config = dict(
    n_layer=16,
    d_model=192,
    n_head=3,
    n_kv_head=1,
    head_dim=64,
    d_mlp=768,
    vocab_size=583,
    activation='gelu',
    norm='layernorm',
    norm_place='pre',
    norm_eps=1e-05,
    positions='learned',
    qk_norm=True,
    attn_scale=0.125,
    bias='none',
    tie_embeddings=False,
    parallel_block=False,
    init='trunc',
    init_std_qkv=0.0361,
    init_std_o=0.0361,
    init_std_up=0.0361,
    init_std_down=0.0361,
    optimizer='muon_variant',
    lr=0.00531,
    beta1=0.93,
    weight_decay=0.03,
    lr_head=0.00555,
    warmup_steps=69,
    schedule='wsd',
    decay_fraction=0.748,
    decay_shape='linear',
    final_lr_fraction=0.0,
    batch_tokens=16384,
    seq_len=512,
    doc_mask=True,
    train_tokens=228500000,
    steps=13947,
    dataset='wikipedia_en',
)
MLP neurons of a small language model. Each row is named by its layer, matrix (up: input weights; down: output weights) and neuron, and shows model dimensions 64-191. Each number is 500 + 50 x the weight over its row's rms, rounded and kept within 0 to 999. Numbers have three digits each.
After each neuron's rows, "fires before" lists the tokens most often just after its 100 highest values on Wikipedia text that the model never trained on.

L10.up481:565478555549553585557557521474472503533422510478496447442479559492471539481576478437504478495433439459501490426495402486462534466527434547438409467519480483540500522444448559464534496432537431549539583562509570440538450446497489536550512466493524474563470516563487555451513516523521493530580389532533565423550493488511526456536518550495505543384387438570516448524575488515488540480441
L10.down481:485498577454511532444532530502380484463542485511446521475479466471541457549501536594438592477506564470544502539442495445397528472513463597562448472538494461429522542462531451433427570439518526465547523529528523498499515573502470481500486547582453484567523519507393575432550401566506458500462557516506498532494587435504453504421531606419555526535496580582457507452536580512437478509526
fires before: "ion", "ct", "y", "or", "im"

L5.up275:558507595590486427458468435537509459479572517460568455441483478608524423468516545484428458551511441390522578488515481388602458503441451469443505482556462521529530544528518409460537593532501527467525457552506526542493512496534515492501421556487459537530439455435508580509363410498454534532471507513531573512514502570432434417464441493497441488519472499482491539505453631496421570495474
L5.down275:511487530500535490604564399499566570490494605511508501386552555590534487516428489521460506595513485392533551495456452574563484513596508471493551463468438417500419463515485434466557534567452626594459500445433479481483451618416458449487482518521470461464470424466470509485535518501540453539510438518525453488530537479427430535469486458473411455511620535497387477421476557423499478400526
fires before: "ar", "ation", "l", "es", "in", "ce"

L10.up161:478518497413492511459433435438560572532512491394465459533510452537447486431507565546537491541543591537488441529578429539504452525571514473506471474475494472484558464512548614468417516433518532532564533513415499471454524440495524499454474452448566603508498431547547485510530492495496541493509442585456466544463474412496509530535551393475433419430541490504583517595516436379510521530410
L10.down161:412501482434494520432447521405617416549508527578456551472545447562457461509537510510544459515492531481487523511540491439553491467479479546459483561464509550616496502464455510572482524601549522522564458510599415460528376553536511476496460428482424428447494492567420563514478425466507423486563542475527411540558473532464502471501467438528556530480440589511560549534530527486583497567495
fires before: "ory", "or", "ro", "ence", "ed", "el"

L6.up607:478536572518523409597512461446422586431488412418475582541494523385528513510503553509442499513444593547577620471535473461574494469472515463491514511471482437449441520427465516451475504409534458562546474568546553493525430510521545453525535428508442421553492504444507509496535515483500524426547468493498510563523491552544594598619491516391496472412403571461524491469564612562496521408510
L6.down607:539449527459466451531462565517521549510527586446478544410433542510483521530566423518497462529554352408549512502456403467582458581418427502509488527500496536479443516483498544522522476535550413481554575532500526423538474512481491452443494576490502458442434463415441448488492499547552499491507496385475532479533596419522405496494486533539520407600440504486486490434542542543573472493505
fires before: "il", "ld", "y", "is", "d", "se"

L12.up545:411477518404505503486627482532552489520517465514521545563512416481450591529543496503601472501472579445471559510505429493427393487516474478482432426459535487553501463494476595484546440514583532603541477449519483486488471451470434541495555485502501531541516581537461595513552460457440410465447463434439477560486522563495510634508430473495475488490505429472479441557524425461517567486444
L12.down545:516478498553470496502466507501535450418502480535509423532439506581493434461493464496489399474481443496556526575414516594522516532496471463585509524475528576479446554500498477472455448554449526484491524532508611557602525525527465599529505598498514478435593471500573474496509422584563514522584550570594604466506519554520517413452562633468466441499466541513503472545560511603473483557561
fires before: "an", "in", "o", "el", "or", "P"

L6.up34:611550507581468540491622431591465474503446519436418465478463490512478544427349472462599511521429503447469452584509497423497444481519411531505521495509505451567521585537481500437499531540550550507506537529521524456583539472475569491512379553467516446502562540582508537528423416422540506488534490580524472521571502484406556456493420526503510523464488396415545464517458498513404513481523
L6.down34:460298445464541462602513545463465480360472484422556464483486536537475499462522588524451620540547416548439520556507481474510517453478464477543537526505462517504508480446547535358535506556485511450456554481407503601513482505480537472534579571447410532485570517461512500505573561543547530499509557536523476452427540466461502481540512537517446477424506477425488488510547508525469500505508
fires before: "s", "e", "ter", "ak", "d"

L6.up227:436476472454486532604473491501461582524482479562550531472469417487489504488554592457524456450536432448621592542534571475530489526489514582437486478552461433516505457432502406461504545577519521556480473591583569492521379496459472465482557392538469486575507440524507488522514452414469599496503500483550541522561504535473492460550513440457483407532490504406544569499484404558538469474540
L6.down227:559516485471492481432541485460534563495484475478477397522500506523433429558540434461527459521500480470503527506452442474551434475547542472627501554519563547493515645534461559570463435496529440505528575479448492471516537486586490470471458434464444601527574481475423533517483463509474482525530569547521438361506479518463442441516520426589489462550452592532535537451402567462505520544483
fires before: "o", "i", "an", "it", "is", "un"

L9.up196:473507455527515416551523542480559491559534485532554496512490573574442525484498518570539456482531487448500580519582445417446523545491389496552499448546443535437495544418483453499481529457580525481619600572514410490463514485599549438478594474447441403460544494467485553502493496534447546566622486516555458456482482507473536446447565600398535535506501529509569526483475433448550435429457
L9.down196:448474503530564482495379550451525433501423475447435459534418534481499467452605511405529613559456438533511544533479477493508562478411479515490551591537463515530561656458490515468563494445440437508501446504450540480446473494537548454520530527547478518468432586494513525435472557476440526515601427524529494496532524453502533441500481507497470490500494521499466474473477454555411501423464
fires before: "0", "8", "7", "2", "4", "6"

L6.up463:539417541495604422552599538515572473455570497485513564481372511429512474529479526457371542474466419489532527518533417506522495438493520459481580527499351490539428554601433455485471542452476567581600498504517532487520525524498422526531464466460512447521488479528515516572442541457630495535468538501515510474461479569474533527441417527483474557533438477476570476499496363511539434463520
L6.down463:457501449509580551458567422471550471479468474452437560481523477485592517438483507455550464499424519574575411557442534524509442481481423517467497499527503442426506611561553546578515445473584519515413445507496432501459518587501499494594486549516545553493462468491476499546534523622520495405527611488493506511569518540417588416553362469456499484528525426486411488494470504502520429532342
fires before: "ing", "b", "p", "al", "f"

L12.up681:553523453579491501358491522568548454424511487446511518495558556412504450412508536499520479621541532489510524501529472404509627494500447539397533506484543465487499554550509544484595450514632449524389522452539529468498464553554545538491475489504542487495469424476542401511534515504486464568491497452525579466441533477497498425597526495568520471432498597479471489466544466526473512474537
L12.down681:622575569560470444465535487496589421537526473550490483497529581446484486527428460512513479565446522564466502466517535400512577493467392530364431514490455394441505539559566495498531481457574484478478547430477602424560506508518564562419497493551512478481490454473574466448485569503527483606440499547492557469469498584507540348536520500580470534467494509582506520423401557505481529433535
fires before: "e", " J", "un", " A", "ug"

L9.up396:463553487445432481493486547502515505571464487627542450464500488403490517529496473493486466519404584472459473532512626485467456551447522507519528491524415527537424457403495483562566461552513479514521465515425572498526515490466540416553440527457424457434537598508518513531489530509520591552482418469544505486488485528509482480547536545465499481492554550504477428391553523481479419478456
L9.down396:420509558546527516450503470498482562531557513484503524409497543456461517498444481561591570434448483486495536577543375557472567551431437488528585486492533449485487466530572479542433550488468497521461527492412458541578557556562500459425457487587502583483525522461546512497493410460605446557486460437464422481453450527585465450493519458528564504511606504573526515433559485464460566494469
fires before: "t", "b", "ain", "p", "te", "en"

L5.up397:464441510453528569611487525523467485516500493461462482556454568521544549512435497522470441545517557464556492492458526535500551488453512576606469477558430504552532515664515565506517454485497549531449370485502494506509468477369469592522531522443517591477504402525595572525474557540486471485462571558424517509577426448536478464435525554533511519486450467612418506525486465458418540528545
L5.down397:514564517537514508542448533497534492461527448404492558465568508480496392499460482467580494535522517520512513450447494450434499500435453486565494521517459538502499479438463501458569538536604424554460539510525395509456402466481483579498474544500525566468532529469575592507494522460574509442405515572490469427473523493605563504481651463573539528496477445573468497527503458526464431478501
fires before: " |", "\n", ".", ",", " –"

L13.up23:502516528559413459500570513476552366438527455502479564489430461436531503445460479431526509537448485462492513515592573575373408469511491519480445534435576550579473547577507563492498600550539451461500559507441477525517627407502580472452427439531536501536517447479506459507415462513499530540499587516471562481503517490563507544518531523495371407574517484489466479599481504460476475505513
L13.down23:459475472500496483493485496498426550533499460574511383538595589592532531472588424514618511472529590514538567549426502507516535505511463530395481471563578371582502502446493429452499486440525528541532549478618450424531514528562455460484490524423525608510562521545486466453454531515461451499469528486499482551448493568462420503522461504469539584481462533484510476507528474558564534450499
fires before: "s", "in", "st", "."

L12.up560:502518514497451513462421373583570490487401419420449459483536421471487533471522494462533582482543541419522451552515650462604412566521530476444441410533584477486438559517503476605414520473538503496530434470487497540485513518517521401550428566506475528540457527454529564505458540499450540480445511494580442472597465533524443456400436495518511410508472522472508478491458487513508518508532
L12.down560:518488491526413468433479558472553510469507538453420536510484489483438482500536482544551454467481531500525461546516414471405451496477507528527423514425478494598482586526483481451550455513461542369572521379527522459509538510518517461532525528421487491492497586472536473569561465480476507537520557504588493472401594500544526473400510505504451490533467494580480468489375580518512466478428
fires before: "ly", "th", "ing", "n", "ch", " s"

L4.up301:502482456563387507431408432482491445478454457504444425446509473517597489489426460420506496483513510421496509533600413518543397475483517515525482534520482417498475480588543563574538501521594453454521522500397459475478525505451470433536496518548544528460461420491598545582584448535585493602501435520549448514512487498512414466555482509427490526517512468495434458440582487591537465531452
L4.down301:561550482455538508484483538488438564535503612467545555422509420528548567497546458525545432421582536423534521461496411540524518562506465545561467543517465478452452437545623564496568482581536529539469532496527521391471519565529412524436538438501483484532528481348588536444555446517520498490477485469427537553553473438481518591428590514462564464537470393453488499495488457465527517424516
fires before: "s", "o", "c", "n", " |", "f"

L6.up454:513516493475598442480483544503571520530488400442524408480516541444565448531524472548403388503470504472518455545553457461492580402455590467541552580506528506477526543363433518423502518440501408542565529551510490593548600447498476475480513509523458479513472469452471497474480529569402450491604510489517527484538515582447577438494592585487466559549494470510573503512400527467535516519503
L6.down454:417432485576569492529440556460462431492461510465453528518418510572488491496510582547570374522465431534467483553425498448544461406499576483479485538453543495444437533499515466372455545549492493548362407433552510442444498546493521490518485571481466465544425493557501541590447489483439487539515550549539477487416524475481512457475541497462617457539410452575387670511537588493547438413495
fires before: "0", "1", "3", "4", "2", "er"

L11.up134:455557412549372561490512541500449515464490558409520458504489534536478560460523545580558332487559485462478526454449557514529438524437424506465607480545429477528472534562549515552539498536488465575567511468486520472521542499567521543552471468459517589525486476409523473506696428415551495556433585515542455503533513524516454463458575486447561521520511511490564462469499557479477442590437
L11.down134:504509459574453459610531582607470510609478579469563572478443465531488381539571477462560511480423524511453522450445452434507619490526550467505511597432493532456502540419542600508477541487435488494513499522512547506552523498432490439495491542478505565475437572581499547486597522502376454481522467428593538562500500523429508538518586451574548557494433514430494409450430467525507433512591
fires before: "ow", "ary", "g"

L4.up321:476562511400409544473498514478488589522580576455438478482544472463479488552503549479480456573494562501463556553509486459562558552508428468500467437521533553451517516645484498534475492520492482468486454500553445453570443450475533501531473496430610524409490533503507502478520592530497369534540570514411493473574485418581495507516498506453489433453435447495535413577554445499438449601599
L4.down321:492464438553519459469414618484562523494487469538466603501491498551507463504495534416496494466564599480468447533436500452523481589376374549443500520502409528563567469456502461529519529483496494466514499474468456446474597480436400589511450428481554550522617541502471558463588586488476491471445514504516579461526516449509490553433413471535515572569474554518450535593460558494543441519500
fires before: "==", "\n", "or", "ary", "ers"

L5.up56:576561461479535597555529491527506517560532553477413523443492550482471506518384463398536463495413447427487462505490449465412501522471493556580471508594435439557500493505464517476662501568494499568504451635487499507499353459491512433507570536555402524491591390493548523438480482467515582491470432566497552532543422567555523474519527484484500496479440557491441463437554513466502613473561
L5.down56:369466462525462529491516472405484571418589473451560538430455555562468468481495462473463477583525570512545552495459553505464483524462534529542503563500526455505481610523457466470489577490558490529462404484467485467489483580476490489460479503549532489487470497506427511488518557420408486574411499529505427557482381546568549493500533572495551374546538474553406503505666423594455485451573
fires before: " |", ".", ",", " (", " and", ")"

L10.up613:473489467469430483517451475465447505390536517491483507394515536525466554537536555510604498553490433495493561511509459608467455423424473429443474546499646534520431483484503510446544435531586481540475507432517559479505435488565564459564518609505543420491657525501491445494505481562524527406527469506454536562491515497488412470456553458541504524430510486510506560454502433532428530644532
L10.down613:491492508545465541474508448471522471449479474524581513427541515497629535491479448491435492491461434458532488396544566484439511580495405536605529510527504415551656479573537534501476578456519393496494454465443509455515388512483507599484453535580482585435542433505499427482538522540613430531457515452553461547541491538487501463422380426461598488526601505467605429559434463560499493515438
fires before: "il", "l", "h", "on", "us", "t"

L12.up91:496499431481441534562498496552534439510491485532563512558537498502443541504481421523557509470554537453475528426635489465501537476486570493592496417462563546430445405472560502504510477482498580492511436574540503498489393506498507546516468487532448462523509542483486507487496476516462478456574546430524555496469381452452477551508561525518515437451420509497638430494646381541430498430427
L12.down91:478465566527484536522543523570477542557491487582526494500499462459495481616484406653490502528456590402378472507588570424505515482435512406480464511439469506413488455527583443483534594472531552504428495484477444402412495474505521594452464532532549465513451556593564579567485509549503474468472498488475477525521468502546543535546452491507516578436567544438448543514519504453503579492485
fires before: "t", "erv", "ist", "ch", "p", "ur"

L8.up653:480514514567505449415515411497504475552561490515507530513483553413547447490526390525511462516509506528467471413515508481515538488441562478524511512505536548502530533551451496511547506467552520444442543506526495522525546465501526564533472485467527405470530465586493430449522531495499572587324586472436564452514378499589492446607442500501459509460532544439480468472466495473529438496449
L8.down653:517609508500592431463550436452540486529431576462528465485493497554507518501473528511426544463588399519507535564488418568475552505441562416420529508515536486421412523522531576562551627510543514506520514510553506493486505474435592461452515479470516553533526521481530523529603487495538526506471486512545520449553474514408500447564607563470483506587527585465481491498476468531524413460490
fires before: "ed", "ce", "ion", "ic", "ing"

L9.up223:492543526460531476466583383488469396528526471540463469488589490408536480382501441500520537528475565452472487526523535535479509434536539535511570520453483416468536607497507495510491536554520521425479445424399564498466560463577546497473637640583530497534477409506566460495465537441488377528524504483489496497639401512490510558401406504554490470545511500541442541482439490494441519476394
L9.down223:515480515413504464471523574466479510502528553508463473438537540529517487517580506496564536517455463521482499577541494453465574589512350522475643515438603508441403547525393425550499470478474577492397562526474494553498529406535584567524483563542481584522563450478516477433509553417498493489506533433472490502535389509622506539528551571552471581444499519466503530454478412641475513493476
fires before: "ing", "ed", "e", "ch"

L12.up5:547562469492463500512547478566511536480591459479520452516517535386448537449510472530543482532526446469487516534570564585405469452563497464474506557522543544444557479438428512599465456419549491439550556451514516539498529460500514515528528469478468432520448517538498528516464495519513574402394470481477518426424429578493556569438483578548481453479457533450497410502526409511511499544525
L12.down5:516494536558489539501634472527525567469545360509498519491512515461511496540614431471466534611434539495583562451550461433478507575485459514513563540524514445518468444547559448483504456386526470537494515520533491461516479568462456508411511496510585471564456454452444514511510558418476466418412540424477535516438494465547566529407494479526490465487557531466505558437546537589503526432486
fires before: "t", "ch", "ct", "il", "al"

L4.up374:477456548520538429481451478552408504540465458465481505516505461508476517434484397518453472488447626449465548497546500480520524458503579521420474503450505576533594523459560457473595530563615509500496462532531555519459555499515514504473554563541526422499485361528615533519465448554514447449465489425565568442502582455577484653472444541503522549522395493552433518488509515441528478455426
L4.down374:424534523524558497431502589516443536550484501363422499506528512429573510343501519420501422457525579569500579426544551472622485467499545500471507446428510473615489537526557524418530484570524520471428573520461437494456567434451480467481560628506524488507498461465508590503431453557445496438559530511513458423523495509478505443511544599513414529493487519492544470414498512471438531568492
fires before: "ul", "e", "at", "ated", "l", "ing"

L8.up648:540478472498488618524553547516443518538527507533438504551555496555496504398513596520509455442585519485556530558519496591526509472486500424457451488568556423425426511560618554588511463541531479494514516479481525522463519516486520440370527446488423477559433512465510520490567432447468423572480563492484440504510446452583414503503464572558442461596505553444402583439515413400538401573453
L8.down648:518513506453570519521601441548511534580511475546512506517542521516542492520558466517520545508469524600475417480503576447583523553502511534536460425473481466585614457477466497452453507461481531540489536473527433498512425447548444471494598543558414469414476501351488512466528456455506578460547434529526483504597414527432449489441517488500518455498483531457491511437555467490505562505553
fires before: "v", "m", "j", "d", "g", "c"

L6.up582:544467484581381469524485508550446340487497498448475476444535558506501499559486495533592475576567400512412547519586499506482486538462431505500495486523483563505493580484507534540584506557512489466616519566465518458558511583483504511527527490579514436533553478444491511612547506483484462470560515465486520419531537518541472554455496515552525531521421464468558547484530493484615470563455
L6.down582:476475470543448496408421468553491547413574393494484529448453554550495545474471514502547596436561553540506442503411443413512503531512497523481554491447408476437441426436487425533541455521429441419589526435518509512532544414455500523456498416478583458411447488538416458582453475496538494448507436518513563507564570495532517407534513431533479475558438574465520469422452554463447533491403
fires before: "ri", "g", "i", "ge", "k", "it"

L12.up627:550432551536541406505428452556400455509481486517497429432438549449405573502557568529450473563611520553521485475506375557564601536562507552566494513526450486467433533456494478528476411576544536511551486404488542383506431537443533555481463440507580506526468511470487535538476547487460503560418449519525552447474504558454464531543503574474543565465527442553499573461497484536516464502502
L12.down627:435519405472383494504515542474498481570528546497473503507501493507449509463501473544494518437461513449518441610452556458542503546441548514450455543590506491520476522491526485510475456455535442509535515525427442519427492530510543464498588381522503495440490518562424499492468617427463464506524542468398418507530487435522529508469472450606462486585550389478515486447539604519639506551466
fires before: "ing", "ate", "ent", "ist", " Ch", "b"

L4.up693:435569505584477403530540497589498389553451505509459460540491578412533499480445423518595587471534548460564534390399529552453492415530472473539490426580501504475452561476448457441425573521616555403440420526409556578516507495447456514436526530491524450539564512529509539496573500595497376470432555478488406488584464536570474485605458564476435521532463497469509581431511472526430458454423
L4.down693:501537435535465396453536406414541465567475426434491552478537523537509534566387535575594496438486445464489409570473556470494443461510481490411376440550462549573519423485473485573526562536513545534574560499520523439418502586473524478517517493378456511502443579482517490486410500464593546507457421532502553450542552435475574462454559562526573490468474522513488508611500515507553514517509
fires before: "ing", "e", "ed", "es", "ited", "ent"

L4.up521:488590501487546481542503447469477486483623488532476480533500440602542482575594544510455435501449435548568482486564450465425481495515496586496526506490468475496520482536459442440481502530511583514561512492503324516479470544537545466471595379499501494484390468460529560539413541527479553442393528531469541447512551541479545453494448558346515439466555457516444534600540440365498535549451
L4.down521:528517463502554444494505491514551527557476546533537513505527538504595502562547550499569436485442473478600475575496393496509417526551505560484477547448482533476512368552485489439542497526366556586548561456417511422508535515583538446392491496524481579523489448472442509522395466489485524445492461516525531521507486528500419545499462551473528480519578386496452544537469499495491559465448
fires before: "ar", "ation", "p", "r", "ot", "l"

L5.up587:493495423537623430497500496473504485476538422553478525512463511542414415493476414522589511479489519523521447474583500516523517467401498511469486518508493529468600466433531439523544478518552496545575445573513556477498470490611492472439449529485493603478537472487529432501457494559487554423636598468602424448514517572519513402452421578517473474531511509422522526505428494428535400375492
L5.down587:507420565511436609572533472514464509463454489592504527425504509462522541489476531503514525527559493421518553551467566522455532485548447458544548502494547482459520584397522560435478439426512494436448458521473456490467568426394484529434506528471587453587540569512430539450531522559531548540497410580584521515451448434413547524558520503365557506517529428495400535522443458579539485392543
fires before: "5", "2", "1", "0", "6"

L9.up564:618507465453489609462545519528501481418506569470487424428478583501455510546492523504481517463556496591434529552477491487492516434571556516453498529506496450380591550589520567460527452451519511434517533545500525508574553473575616391544543448547402436448554456594502480446502476496522471578537510496554524539467501497468490412547448610587458447426511427523475550483402517537391575503485
L9.down564:591498400494499506502494514474488490577519506458544497599496445505518543476519502444532463626468514516439517487489510468486496492570513537470531594547519461534516554498440433450515565493614403500462550595556384481534457462462494553505462502553415624453632432479505428446545489495507439456444542482498497516515541417507458485586518487501452488453391513417532496552442427559410528428544
fires before: "o", "ember", " ", "e", "b", "s"

L5.up180:487554500447398356502518452496414502440485542514490554578502506415504562432579496489487463500477467487557550544457561513581445476571529395433460529540501528515554518465513488479434461478584536479505625572524526525454541401585558459434566475531494492573489609546516415473520575579551446472536539513473526532567484462456449451594526374469488522448505553471553572443561481428558533516471
L5.down180:459418592513559472536423459575486543424408507520548566464551512389538555481454490484580522478516461480548490517501490535569473505555535458410518535587500502495480546479531442444487404404510500479512583625477420472474470442496559530453502482570506396468492538487515482488472491583511485483499573432479503509504583480531474588544547437455513528544571565426471525504497557445551627569441
fires before: "il", "h", "d", "al", "e"

L8.up190:463593475460455534533520527480463504548483506552556591468584517471488537491460474495518491463433398400532574426473450528609588494495494528515452488523481450482540509562495505575587557515536438457544498423503474441550528467452546502527606431492581492468413480414533557585497505482506428517520443562469520432521509470543535475473502585472473546388345475520631495531472525558410509477417
L8.down190:491586439465499415431473542515503461500536485465489454502453486517469436518546517605465527453521471441582537488624561446545492443523463523537522436426451479513434517489401476394416457476435558539499482531495486515513523483500532573476534540559538508483589425465502477529508445643519545576570455480463589546467557619496566480517523466536555537560439458518396612603497552503488484475491
fires before: "all", "or", "o", "ian", "ur", "y"

L5.up493:512499516478581416534472499549496555404531504489459511559506438376511402556473439548421489548468459462430558490532539507463491470472557459471467570524516522514452520585452517555522404504497635466482487462517569485572363488461523511482559548411540552497551493542496489404428591560490550589506525530449511476444462420517470464436536515505463493529463524525444443514486499472460458459486
L5.down493:528517461498473515575466507469476332460520523505478509518474529432527467551543545572565576487487496559438510392446482491401475450595466542541483471516488354502492496617476541547502582385537574513524459563450441527478439556518452445422411480439473396480480596512507491474441586618491504503413516509546491435513516540478515493460552504515465572453483545525482506503509508456438542489532
fires before: "\n", " A"

L13.up153:585563560505505465417569521572599402533510556467498408519544540425451405471503480495584531487551575593516458436506515426499529468484484493465528481432514532476484569561515437528422469506522482482431525418483580509516402452598502484484498526546460504530530412414429444587534543562501419579498506545541576471474540476520495534532548495555504488398512468524515529502528431418562530468445
L13.down153:565557457466520447396518506492503443497498458574547499483501543337539546519468474476442415501528440483430543400420518425493517416473468475483478544537424488563499517467609581459556514442560515462513432469530674485537508497466497586515476511531465493520506389554525577420514530446456451623477562498478536464516487474515454464603490460567547597466385586499437513476536536506581546536472
fires before: " J", "e", " A", " M", " Mar", "ember"

L4.up216:385540430480449512531558544554486480563479414579419429556522518457416491473486459487523549509504511570479492557483525511509484502388565523419497542491451519542398552565542590548514457479441477494439477457525523444492496493511533360583498510475464603557513478452482459554577523500530503524499546500521598509498469589470553408550501495453527440568529500515582493302587503508517551512465
L4.down216:456400503461463401471477520501516542422419577475511529528552544545431550551519459456511591528351470516542495479423566556468481616527501533499512591542511486504527536434464469508461482466559456487527517505518466427547566491470527553570484468401468551524513494547458443648500499478462499455514540502432533504516447429407548494478524527567600468444509579494497453491525494528477502454500
fires before: "p", "e", "t", "se", "ld"

L8.up21:527500514478477479445527492616558583509469572492513472537542489550533495510410477522559420431497543472533466460479577458569542433527432456420550620605435422457489698535522421428516489535417525481476533574507524556501505463585543526497440515513484466563511467451480489509493542473431469482509548458450427517537518552451486545479618480477503485457548551417469557455533481496499498505457
L8.down21:467453443425504371502512551352448521601470483511636484570484512515506507473501505514535494569465513507577487532532468522550493493532501445438425458577475574519441462508513538482441541582486499580481442539585445500464561503534426528527584439512422596447440577408485575451443530494491434595568484435572519651448533510540515507555500549471450478491433529528398419564530584459443555485512
fires before: "t", "g", "and", "ary", "y"

L11.up417:447386489414495517503499450536539508400545487491490505551582505438492540414546588483416435531445535469451554561413492544522526438526573465515579570432612615528429575455464411537513436462505465560463495507478555517571453469528647500511493468463509489479573539481496529414470480469400430457420508531503507576460406440508432522540472506458456571484468517497495460529439502544514481383458
L11.down417:539507586485444456455547535428471555449470571486598545419561443517562470512484543518484462563512501581452448485474426548461464502486501513472505558462426514479530422460504517365477547478456566505478451441463458549516502444450542581442466569480486538459427569452499568556489518506597579442484493504531522620542427458450499423498433489502475531563486613438506510501544461568439541485468
fires before: "ers", ".", " St", "es", ",", " |"

L10.up564:543528465596532509561467465503482491492472436461495459486506529411470338607540637447511594440512562485509560534531458483429522545564438556514447442472507501600495502523541558516556435517618474488468518515486430398481511533552458560539462451507487509354461519486541578544488478566495533535478423587514497464451498482493568514543553471483564570506539526520499517483435496504484479529494
L10.down564:460535529546414455512550557557379598513528476489457495495495328567495535425460579478462467523569542514528487480454513522465490478515585487523500500486563535472531470424473588574464439507475417550515481455478491500575525604474488453542455575476528444520413531441553542414395509530555602515400453495493510551491425544537566436496520557594452473489529434505675419443532482503511476464475
fires before: "\n", " |", "ity", "f"

L10.up746:484604404479472527469482545407486542437495511474515451452432511459554495460510401544591565574580450440561556511507526498510555433517505549568529493592438454408544434515568505568490388504561471483496488545574489448539602496525399459492520625449508516495478501394453508479601578565487538496456614489566452543516438443503549502479528444492501421421495541374503521513525493486483531531482
L10.down746:503573520489423505583495451500493437473443488557519548379614482455484551537529493522573500447516523581540500569546441419436458458565478402553552533498476471555465469467468529474429469447483499498592491553559518403549494585571480449441493515524546551431534401503476482470428521527507499472539468543589501501443540478413537477421621441476509536515571546501541539462522550525504387451466
fires before: "w", "er", "al", "g", "at", "un"

L6.up358:529429483571562484547441472561435466521534512580549410579484486460487474398578476432447469469508403533508528509469454522573526533385595420499514352467537446511517494481493427469499466476547525491452427631530489580557508471517482520476532500488541548551519527507361511502490524469541483524556561468490512578418468496398533458479560490544484416489538490531539511506564375495501398585504
L6.down358:486564541489436424576476442453548540394462484467463513546562581581500541488447531481490493482523425531500470506429544416508561461452497560498582535422505459501551504421487496543505508505499486460513395546582483536550496505497549527543411499541510544480494463555497517469607425508388473535509499540469518436549505439555407531543544546525513503443478460435492489476462477542517445530527
fires before: "ember", "i", "en", "ial", "is"

L13.up284:472494564452501553571588465500538454331586499524512511530489489501496541454489593436520432520418561495573498495494499551338529496545512462496498496568506554553509473516537475494491490503524500579435503473456418499487419477491501521528528587525561578457522400524490382458416516588490476398396536643509492504438552483602460504456461477539473531526509536439406473547516516540496579448511
L13.down284:537416463488518419482425561555434541520464449400576492472446454452551507541498482471607504474520427441548539521460473410403564420480532610410439443480603486519554585440509533496505529579467441471589550461432538501492452558497518438429535518551572476518472472531501538595524505484410488524512488472502480561564520499517557497472448609583495512584577490572573506405616512443477486459468
fires before: "\n", " |", " (", ","

L13.up164:481510447486491480531419503524497570567599459457491468475498549480498451520468503427556620528588522477429541404607607454534490573397540409534448486426526496461519517510456472546534608444566449517488524566538535536491496445484494603520513497502399566475566479500430522536514547562495523484499522484462472520521407633501569448430515489539434481611479444554485407470419507522453485500476
L13.down164:561547483538539521570549386528484539548557512544492447443507498472463480554535475528483391451486527392493489465513504406488486403588471485509522540539580503532525519457473497493504477406536506523562490429484474578514500540496445589555536500540428502565449540469599507467629322503542528531484569452490490543517515530451407417523534497453394591584516519490428522469505402359539522441600
fires before: "0", "4", "1", "am", "5", "6"

L13.up677:484434465489397454502446555521482474509500478460547472347512443468504508633473423540533473463469534504495516534497502547463538524427483540492498634612496493419393436493563485557501508393573526514449494344501518499558484475518480507562518476512540501447500431530541491536397519451471589514456574541391504561488557415476513444476516515602552471524419480448550528590470527498467428501583
L13.down677:507537421427536487504500528491558541481511410527528533499450462525550461466473507446515497554510477578540453466525487527539512509478484501485517509492523595490459413485459593523477577469530518611558533540466477570402427532492509566542413495525637416495542560552551469502483496506432562476413561502498544383441493531448510435442530461542499508468463531457520514410468434465470558417466
fires before: "\n", " The", " A", " S", " He"